Part of a small language model's weights.
Architecture: RMSNorm before each block, rotary positions, untied embeddings.
Training: a variant of Muon for these matrices, 575M tokens, 4386 steps.
MLP neurons of a small language model. Each row is named by its layer, matrix (gate and up: input weights) and neuron, and shows model dimensions 128-191. Each number is 128 + 24 x the weight over its row's rms, rounded and kept within 0 to 255. A neuron's up and down rows have the sign that makes its largest values positive.
A block is one neuron, or neurons of one layer that tend to fire together. After each block is what it responds to, as a language model described it from the Wikipedia text at the highest values.

L7.gate62 [160 142 112 149  99 105 119 172  83 168 137 111 115 121 169 117 130 147 133 142 146 152 163 113 109 139 136 119 141 116 138  97 115 163 122 160 167 167 141 144 122 159 133 112 154 138 101 133 139  94  93 114 136 127 140 164 161 140 135  90 135 137 139 158]
L7.up62 [124 123 135  73 173 125 160 133 138 165 166 114 143 118 112 123 155 142 144 101 141 177 103 163 143  90 156 128  88  84 135 132 150 131 120 169 127  78 119 138  97 137 118 148 179  98 148 172  90  83 120  89 120 174 104 145 119 133 125 115 121 129 131 163]
L7.gate69 [ 94 155 122 123 166 116  84 130  79 155 126 129 108 126 157  91 153 113 134 139 163 128 115 127 123 156 133 135 127 124 135 137  91 108  80 157  97 122 139 138 114 161  86 131 140 135 107 130 101 112 187 127 140 123 132 153  94 130 153 146 168 122 148 132]
L7.up69 [122 111 124 134  90 103  82 120 107 161 159 115  81 155 104 183 142 108 149 138 132 144 134 159 145 162 103  73 159 163 147 124 104 132 102 122 121 170 114 106 110  93 118 147 139 150 139 135 145 154 139 140 105 140 129 153 140  91 117 136 124 103  97 128]
L7.gate81 [154 135 160 122 149 131 123 180  77 140 172 137 136 122 119 109 166 142  72 146 125 175 135  99 124 105 116 131 143 155 138  88 133 143 120 139 148 115 116 117 159  96 146 127 118 179 136 102 119 156 122 149 109 123  23 116 141 121  98 145 132 128 152 116]
L7.up81 [ 77 110 136 134 113 107 172 109 117 134  61 160 125 136  99 137 134 119  82 137 121 109 162  97 119 133 111 126 140 137 106 123 163 176 126 151  92 124 130 126 143 117 109  90  92 152  99  75  82 136 144 113  96 130 109 127  92 104 100 104 130 102 117 125]
L7.gate136 [131 114 114 145 176  95 163 134 107 155 115 152 132 140 155 108  64  98 119 117 151  98 151 129 149 118  85  96 105 136  88 151 131  97 168 182 118 147 137 135 149 178 122  98 117  78 158 137 114 152 112 156 141 133 158 116 136 122 166 149 131 146 107 125]
L7.up136 [113 131 145 182 134 114 128 141 164 136 108 136 135 130  90 129 146 115 125  76 154 134 116 110 193  77  93 131 168 144 138 151 187 125 143 161 116  92  96 180 147 159 108 102 112 106 148 145 108  76  99 131 159  73 110 136  89 114 163 126 103 117 165  87]
L7.gate184 [134 172 120 105 158 116 151 121  97 126 131  99 100 145 151 140 133 142 117 132 126 144 112 134 127 134 181  98 113  91 126 111 102 126 143 163 125 165 136 161  86 104 158 110 126 149 132 118 116  67 147 160 141 126 123  95 110 131 110 193 118 111 140 134]
L7.up184 [122 126 100 113  86 151 136 121 133 121 132 115 119 152  87 125 102 141  83 176 118 122 103 123  84 103 103 122 163 127 128 130 190  97 128 130 155 107 140 134 163 125 144 119 140 104 156 135 112 130  61 142  90 145 123 127 128 150 118  92 161 125 174 127]
L7.gate285 [173 130 146 100 109 139 122 113 102 124 154 155 114 151 125 113 116 120 137 157  98 127 135 147 113 131 118 104 117 132 134 132 123 120 106 135 106 101 119  95 180 152 135 116 116 144  82 136 140  77 172 103  86 123 103 116 102 107 142 103 103 128 133 108]
L7.up285 [ 89 143 127 170 125 128 118 137  84 144 133 139 161 128 127 133  76 127 146 144 117  97  92 128  87 148 135 136 104 121 151 152 127 100 141 147 141 112 130 125 163  68 156  97  95 185 141 129 122  94 103 153  82 134 150 123 106 123 114 123 134 106 115 146]
L7.gate330 [117 143 116  85 139 107  88 158 128 152 141 161 153  73 123 121 164 134 164 149 157 141  95 158 203 105 136 149 109 143 160 129 125 139 117 125 132 115 133 131 147 126 135 129 110 123 123 107 108 118 160 114 107 139  76 171 151 111 139 120 133 164 121 144]
L7.up330 [107 159 154 124  75 160 146 134 121 128 112  68 147 120 113 123 144 147 110 125 142 157 108 147 156 143 158 135 122  91 119 130 115 132 121 153 130 107 125 153  99 105 129 121 125 107 165 104 115  90  97 170 138 107 117 148  82 142 129  84 143 172 122 129]
L7.gate479 [ 92 157 144 123 125  94 146 149 119 138  98 171 106 162  92 164 143 150 135 137 126 136 152 110 126 145 113 119 144  88 172 142 120  94 145 160 135 138  93 115 164 115 179 120 114  97 148 123 135 118 112 147 128 158 105 100 128 133 161 162 130  97 111 108]
L7.up479 [139 126  99 120 172 143 123 148 154 103 137 156 112 140 134 123 131 128 125 116 102 135 126 123 145 119 143 153 131 105 126 127 101 126 135  77 171 170 113 137  95 110 138 147 137 140 138 126 172  90 126 114 127 109 142  95  88 111 143 139  56 155  92 114]
Description: Opening quote marks inside running prose, mostly after verbs like called, described as, or an article, as in calling it "A very humble", as a "perfect".

L6.gate51 [128 129 116  83 121 116 113 139  66 104 110 164 127 102 112 107  92  95  88 126 130 123 127 117 134 125 100 140 116 149 129 138 122  79 132 147 126 104 162 171 159 142 135 119 102 122 134 120 115 123 130 143 126 119 147 113 127 126 153  96 136 140 141 112]
L6.up51 [160 105 121 119 113 122 116 137  81 122  96 156 126 142 134 149 190 119 118  88 137 109 135 130 137 134 150 137 134 144 160 147 145 123 111 142 145 151 114 130 134 157 124 158 136 119 210 184 155 105 151 131 132 100 118  96 135 131  80 163 118 149 163 106]
L6.gate180 [130 103 119  95 141 125 158 149 102 161 105 128  98 135 158 107 131 132 157 144 114 121 156 143 146  71  81 139 129 146 176 101 109 112 166 104 118 138 129 145  90 136 102 104  54 172 139 134 132 134 135  99 111 121 112  60 119  97 114 147 144 111  99 152]
L6.up180 [124  97 121 116 148  83 129 136 135 127 135 141 158 134 142 148  87 132 179 136 112 162 129  69 135 144 151 143 109 151  83 121 131 106 135 146 112 113 126 149 167 118 119 131  92 129 136 131 154 147 140 110 144 108 136 100 107  82 146 133 129 129 116 113]
Description: Plural suffixes and plural head nouns after determiners or adjectives, such as figures, mosques, tracks, and compositions; also the endings of eldest and elder.

L6.gate269 [113 114 120 154 127 112  79 149 124 137 118 170 129 106 113 142  99 138 166 106 128 147 132 129 156 154 145  67 137 119 155 123 134 142 131 121 130 130 136 151 157 138 116 100 137 135 133 141 132 150 145 143 149 123 107 151 143  92 133 127 108 159  78  99]
L6.up269 [152 109 142 128 132 124 177 158 117 153 141 147 140 138  91 155  82 158 143 156 127 115  91 117 150 143 117 131  70 144 143 146 138 131 132  61 137 136 145  94 158 132  85 172  91  98 106 131 106 122 103 149 160 143 136 151 145 118 139 135  91 111 101 115]
L6.gate444 [121 112 109 156 111 165 132 141 111 125 173 162 160 130 110 134 146 145 156 104 129 124 117 129 132 143 142 153 134 121 119 116 135 119 135 119 150 156 147 147 194 127 110 121 141 120 172 152  86 106  77 166 121  74 117 150 155 130 140 113 138 110 148  98]
L6.up444 [ 91 134 128 154 139 133  87 135  86 120 111 108 137 157 112 124 120  91 144 107 144 133 145 108 128 160  95 131  96  98 169 133 122 154 146 140 139 161 113 140 169 137 107 144  99 133 135 101 142 125 135 131 139 108 150 120 165 126 140 102 179 132 106  84]
Description: Opening quotation marks before a quoted name, title or phrase, e.g. called the "shin", titled "Magnetic…", plus hyphens in anti-tank, pro-republican.

L6.gate13 [111 141  95 116 147 110 114 124 129 128 113 142 161 127 128 162 146 183 130 134 185 176 138 143 123 163 157  69 162 149 153 144 124 208 154 156 160 104 135 113 163 164  92 121 138  96 161 171 140 117 139 124 145 115 115 123 130  96 162 148 106 118 126 124]
L6.up13 [115 147 113 121 143 102 108 135  90  91 113 113 124 113 134 118 164 136 153 126 105 133 154  95 109 168 149 102 162 119 147 129 130 163 131 137 114 120  93 129 109  97  92 147  98  79 143 120 141 153 131 138 120 181 127 122 104  98 134 136 160 112 153 145]
L6.gate302 [142 157 119 109 155 132 109 135 110 124 102 153 113 135  85 154 126 108 106 145 149  88 156 119 136 123 123 135 153  89 137 156 154 162 151 122 138 137 142 144 104 123  98 134 174 154 145 128 118 154 165  92 211 135 143 139  76  71 114 140  95  92 127 139]
L6.up302 [127 143 133 150 164 172 119 111 150 102 132 105 100 128  89 170 153 147 114 134 169 129 129 129 120 112 131 125 116 102 103 113 101 179 110  98 116 144 136  86 107 105  80 126 124 125 133 105 113 204  90 166 124 139 136 167 111 110 114 111 141 126 141 175]
Description: First token of a surname right after a person's first name, as in Jeff Beck, Eddie Van Halen, Andy Warhol; rarely a verb/preposition after a name.

L4.gate3 [121 133  84 105 108 150 149 115 155 110  91 136 147 181 137 120 117 100 111  94 104 117 120 142 106 122  91 154 126 135 135 157 143 110 190 144 152 126 104 132 108  78 121 116  78 134 151 113 185  97 147 106 102 143 141 148 110  85 130 122 131 129 136 119]
L4.up3 [133 114 131 110 125 134 104  73 138 129 113 116 148 163  98 138  91 101 108 145  90 139 104 148 102 170  73 166 131 144 140 136 178 104 133 134  89 141 123 119 149 118 111 131 149 130 145 106  95 143 122 113 119 111  95 107 103 149 138 162 109  99 137 139]
L4.gate255 [127 100 133 139 114 104 115 135 201 139 137 121 101 138  92 155 139 126 110 174 109 125 103 137 127 143 184 182  91 135 133 149 131  91 129 143 130  92 101 115 131 145 103 115 139 100 107 151 157 105 158 157 148  88 123 110 124  93 147 136 149 183 112 131]
L4.up255 [ 95 117  97  81 161 143  86  94 179 126 135 162 108 158 159 111 128 157 130 133 194 109 149 146 141 142 143 138 157 121 142  93 115 135 145  92 159 112 161 106 126 147 115  89 106 131 108 116  63 151 117 116  92 129 110  95 122 147 174 142 146 117  91 104]
L4.gate256 [111 150 102 134 148 110 123 135 129 170  85 110 138 137 149 146 164 179 103 113 119 167 170 187 108 128 119  99 107 131 152 123 105 138 130 131 147 137  81 145  97 114 108 134 157 131 173 155 132 144 182 114 167 118 114  96 108 105 126  88 126 130 104 139]
L4.up256 [101 116  77 136 108 116  98 144 145 214 136 129  94 165 144 152 117 109 138 119 117 172 134 183 133 127 131 126  98 124 141  78  93 135 136 126 125 157 166 156 121 100 125 122 168 138 179 164 122 168 155 159 150 117  88 102 131 150 101 140 132 143 114 126]
L4.gate309 [144 110 113 101 135 137 122 108 146 113 167 149 152 105 121 119 127 168  96 144 136 138 123 195 112 132 140 115 100 134 132 126 140 121 137 142 125 140 126  88 115 105 115 129  96  82 174 121 125  91 139 127 102 123 130 114 127 138 130 153  98 106 113 108]
L4.up309 [139 144  79 111 122 168  93 160 139 172 141 138 121 148 152 132 142  99 135 112 137 148 120 108  83 165 108 120  93 127 137 155 109  97 111 147 161 105 173 115 144 128 126 135 143 150 156 163 134 157 113 173 155  95 144 136 113 137 136 163 140 118  97 137]
Description: Tokens right before a title or name is listed, such as opening quotes before song titles, table pipes, and "including", "album", "film".

L7.gate53 [140 140 151 121 131 143 112 128 125 121 157 168 107 131  96 138 171 139 137 142 173 143 137 141 140 198 131 124 118 190 130 112 120 161 122 179 114 145 129 130 134 116 158  82 119 113 112 126 156 139 145 134 147  98 114 119  64 107 119 137 149  87 103 144]
L7.up53 [ 91 111 145  91 104 136 114 139 159 142 103 117 155 158 166 118 105 143  63 139 124 150 177 139 120 130 147  68 116 154 169 122 124  99 155 151 116  46  82 131 132 118 135 130 106 122 136 152 148 190 131 136 148 106 124 129 115 107 152 116 114 118 143 150]
L7.gate273 [128 141 165 184 147 147 128 123 127 121 155 125 155 148  96  69 108 121 117 129 178 143 143 145 167 156 135 110  89 115 126 128 101 132 158 128 115 118  94 160 127 153  90 131 100 113 126 144 140  96 104 115 140 126 174  92  98 157 173 103 131 101 113  97]
L7.up273 [148 135 156 101 113 146 123 104 149 131 101 148 137 145 168 114 111 148  77 126 145 112  97 103 141 110 110 151 130 119 119 148 128 156 149 118 153 103 100 140 159  80 153 151 148 143  91 138  98 110 138 147 134 144 126 125 135  72 140 129 132 133 181 139]
L7.gate286 [102 141 100 144 151 127  93 125  99 140 179 133 101  94 136 103 139 171 123 128 141 127 158 122 159 161 123 110 113  91 139 134 119 123 168 156 115 187 101 162 137 155  96 132 137 104  95 150 139 130 102 109 128 141 110 114 136 126 164  96 103 117 167 155]
L7.up286 [148 119 140 141 161 112 127 127 157 188 148 125 111 123  94 108 137 107 162 125 160 132 115 118 116 137 151 116 114 119 137 127 105 160 141 124 142 147 117 189 134 112  99 104 133 109 127 137 161  97 108 117 112 157 140 110 126 120 108  94 103 102  86 119]
L7.gate323 [103 160 130 112 117 155  97 128 101 157 111 144 157 125 134 143 150 119 144 103 134 113 138 158 121 156  92 138 154  98 129  78 133 139 152 130 116 100  84 150 159 137 122 136 109 120 118 134 184 117 111 114 124 118 162 107 173 135 156 113 127 132 142 135]
L7.up323 [136 128 134  98 129 162 122 101 141 172 116 143 166 164 129 133 131 116 105 140 100 138 127 122 131  97 159 154 166 116 131 113 154 136 128 108 167 124  76  99  98  94  86 110 139 133 151 101 125 118  85  97 131 112 172  78 138 157 117 156  95 116 143 102]
L7.gate384 [125 152 128 127 155 107 132 135 150 139 128 143 138 128 111 119 115 124 167 156 118 137 118 114 141 108 126 144 110 126 106  89 133 114 161 165 141 164  76  72 119 111  69 127  37 102  64 152 141 115  95 135 116 146 118 117 149 123 135 124 123 102 147 133]
L7.up384 [123 121 178 120 117 136 121 105 118  80 139 133 115 145 119 141  87 125  98 119 104  92 153  94 122 141 132 118 159 124 164 164 145 122 135  76 164  97 127 145 119 138 157 153 162 150 167 125 127 150 115 141 147 156 111 149 109 109  77 113 124 108 112 143]
L7.gate394 [115  93 143 133 156 127 145 111 156 125 153 100  95 140 119 110 173 145  89 161 107 123  95  98 116 145 140 117 121 127 131 153 130 105 151 112  95 101  97 148 111 145 143 129 124  72 140 143 165 125 139 145 136 129 167 156  93 127 145 134 125 152 119 105]
L7.up394 [136 100 143 129 143 143 106 112 149 139 147 138 103 142 145 118 128 114 115 100 103  94 115 118 123 125 111 121  84 147 115 137 117 112 131 179 191 186 134 136 111 148 178 108  86 142 114 142 127 121 132 149 146 121 131 134 178 122  89 141 110 104  95 115]
L7.gate399 [133 107 149 104 153 129 109  88 100 152 108 158 137 158 126  82 159 144 151 121  91 145 123 152 128 100 143 102 106 134 136 106 104 137 145  98 141 161  90 106 131  88 143 172 128 128 103 153 152 120 128 124 121 124 150  89 136 147 147 127 133 106 129 137]
L7.up399 [141 167 134 148 133  82 140  91 141 133 154  96  85 130 161 116 147 129 111 103 151 131 106 147  73 136 131 124 139 146 141 124 100 148 168 156 120 103 133 122 141 191 130 126  55 209 124 129 136 125 117 137 175 119 154 142  98 172 166 173  96 113 104 170]
L7.gate440 [137 172 169 152 113 107 120 158 135 127 141 134  69 104 176 142 130 120 114 123 159 108 130 142 101 152 155 144 134 149 116 110 134 128 156 143 128 102 136  87 107 135 107 134 123 148 109 118 125 113 125 145  96 126 123 145 110 165 158 107  98  99 148  96]
L7.up440 [159 136 160 111  99 136  56 145 121 106 107 121 163 131 109 126 110 108 135  91 158  87 126 127  72 150 129 120 154 143 150  99 129 105  90 134 127 134 122 119 126  97 124 144 116 112 119  92 135 137 101 126 142 138 106 121 103 119 142 160 111 130 133 146]
Description: Word-piece tokens that begin a surname or a non-English title word and stop partway through it, mostly in lists, tables and credits, e.g. But(ti), Ca(ou)ette, Live(sey), Le Cur(ial).

L7.gate72 [ 98 145 109 101 146 117 133 145 100 122  80 136 157 157 113 134 140 121 147 112 105 101 137 131 142 134 102  69 117 100  81 168  83 115 133 147 150 158 117  98 121  84 150  92 113 132 164 166 164 121 129 136 141  72 113 124 111 107 140 149 107 150 140 142]
L7.up72 [162 114 144 143 153 135 108 153 136  90  96 142 128 160 139 149 120 116  90 155 105 119 159 133 119 128 113 148 134 132 114 125 100 107 106 117 150 127 102 127 121 114 178 121 139 133  94 119 112 109 166 158  81 136 102 126 148 129 144 170 172 131 170 121]
L7.gate186 [134 110 120 120 151 168 113 131 137 123 137 136 101 132 135  95 135 138 103 160 179 109 118  95 128 108 103 121 128 116  75 156 138 170 137  98 139 117 133  75 137  87 113 148 134 103 152 154 131 116 164 132 133 154 117 114 116 143 129 135  99 166 141 148]
L7.up186 [146 136 135  91 149  76 134 133 156 122 123 121  99  94 112 133 129 158 161  97 115  99 107 139 187 140  99 127 122 114 135 169 138  94 113 108 126 125 129 133 119 140 152 117 133 173 157 140 145 105 118 129 126 126 129 162 115  88 125 140 152 134 125 129]
L7.gate219 [130 116 153  63 160  72 113 134  83 136  95  93 138 157 122 116 125 167 163 134 129 148 122 161 130 122 100 168 153 132 146 128  92  96 126 128  91 154 118 158 135  88 204 161 142  89 140 114 120 140 150 165 107 110  94 107 119  81 135 161  92 149 129 127]
L7.up219 [140 128 126 111 145 147 112 134 125 124 156 105 151  84 106 147 126 172 113 139 148 144 143 149  83 115  99 149 131 161 139 129  91 105  77 131 102 140 164 156  98 107 127 109 112 109 162 103 153 113 132  99 135 170  96 139 113 115 130  85 127 127 104 128]
L7.gate237 [143 134 162 163 121 103 103 126 116 137 143 159 163 143 122 139 130 127 146  84 116 137 114 117 163 158 103 113 125 120  95  97 102 127 145 129 120  87 126 105 129 114 191 134 102 122 181 113 102 146 132 176 141 107 123 145 162 107 164 142 134 128  87 116]
L7.up237 [144 119 146 117 131 145 114 132 148 132 131 136  86 156 110 115 188 157 120 113 150 157 143 130  96 131 162 157 128 177 104 133 107 128 121  83 141 143 167 100 171  70 146 162 104 125 139 130 156 157 141 177 134 118 124 122 151  57 146 150 110 135 105 147]
L7.gate354 [120 116 126 132 171 121 128 125 140 147 123 173 100 163 132 115 100 144 140  97  90 162 153 121 131 102 144 162 155 143 134 131 139 103 125  86  96 103 112 109 132 136  84 114 135 135  83 125  94 145 128  87 134 115 183 129 127 137 133  92 126 108 159 130]
L7.up354 [114 167 106  61 111 106  85 110 139  90 100 106 169 155 156 137 116 147 110 133 104 173 105 112  91 101 116 124  84 158 124  98 111 143 112 145 135  92 134 143 140 144 128  90  92 181 131 132 172 125 107 152 146 145 148 101 141 104 133 164 133 116 126 126]
L7.gate361 [157 125 137 149 152 125 144 142 134 116  95 104 148 145 108 102 145 124  68 113 138 142 131  97 127 121 115 150 149 143 132 132 101 132 100 114 120 151 123 116 117 132 135 146 107 106 174 153 121 172 161 102 110 149 131 145 116 161 100 129 125 136 170 149]
L7.up361 [146 151 126 131 125  58 112 136 106 145 104 113 159 128  57 122 151 101 141  98 131 138 161 124 133  93 132 139  72 126 158 110 137 157 124 122 117 160 143 153 151 112  80 132 129 128 140 137 137 139 142 120  92  90 117 168 118 165 124 115 165 170 158  78]
L7.gate471 [124 108  88 114 128 146 109 140 116 121 136 167 104  96  81 146 100 108 114  84 138 120 127 111 109 153  98 137 120 138 146 121 174 119 125  94 131 139 127 105 162 139  87 119 125 118 122 134 104 124 109 127 113  82 193 148 115 157 129 127 127 115 126 137]
L7.up471 [176 107 143 148 133 100  81 152 138 129 119 117 144 124 103 109 115 134 126 102 165 127 147  96 101 105  92 170 122 108 125 133 105 130  72  98 141 137 130 151 111 156 163 127 143 130 176 149 134 146 160  84 123 147 127 165 145 151  93 110 104 132 166 139]
L7.gate482 [153 129 130 133 145 140 150 141 100 119  82 125 144  67 141 174 134 134 114  80 147 114 103  90 116 115  92 140 126 157 132  98 128  86 114 118 147 102 157 108 138 120 111 121 148 154 173 123 144 142 150 144 117 136 110 141 110 124  93 143 173 118 105 113]
L7.up482 [189 134 133 155  80 153 129 132 138  95  87 128 120 129 139 142  96 129 124 122  93 169 106  91 146 110 129 152 143 168 166  74 107 117 177 112 126 116 105 116 103 140 101 106 153 165 138 109  99 138 170 118 138 163 135 138 133 132 101 175 168 106 130 135]
Description: Quantity words and plural nouns that open a counted group, such as numbers, several, other, all, notable, and plural -s endings like hobbits, weapons, cities.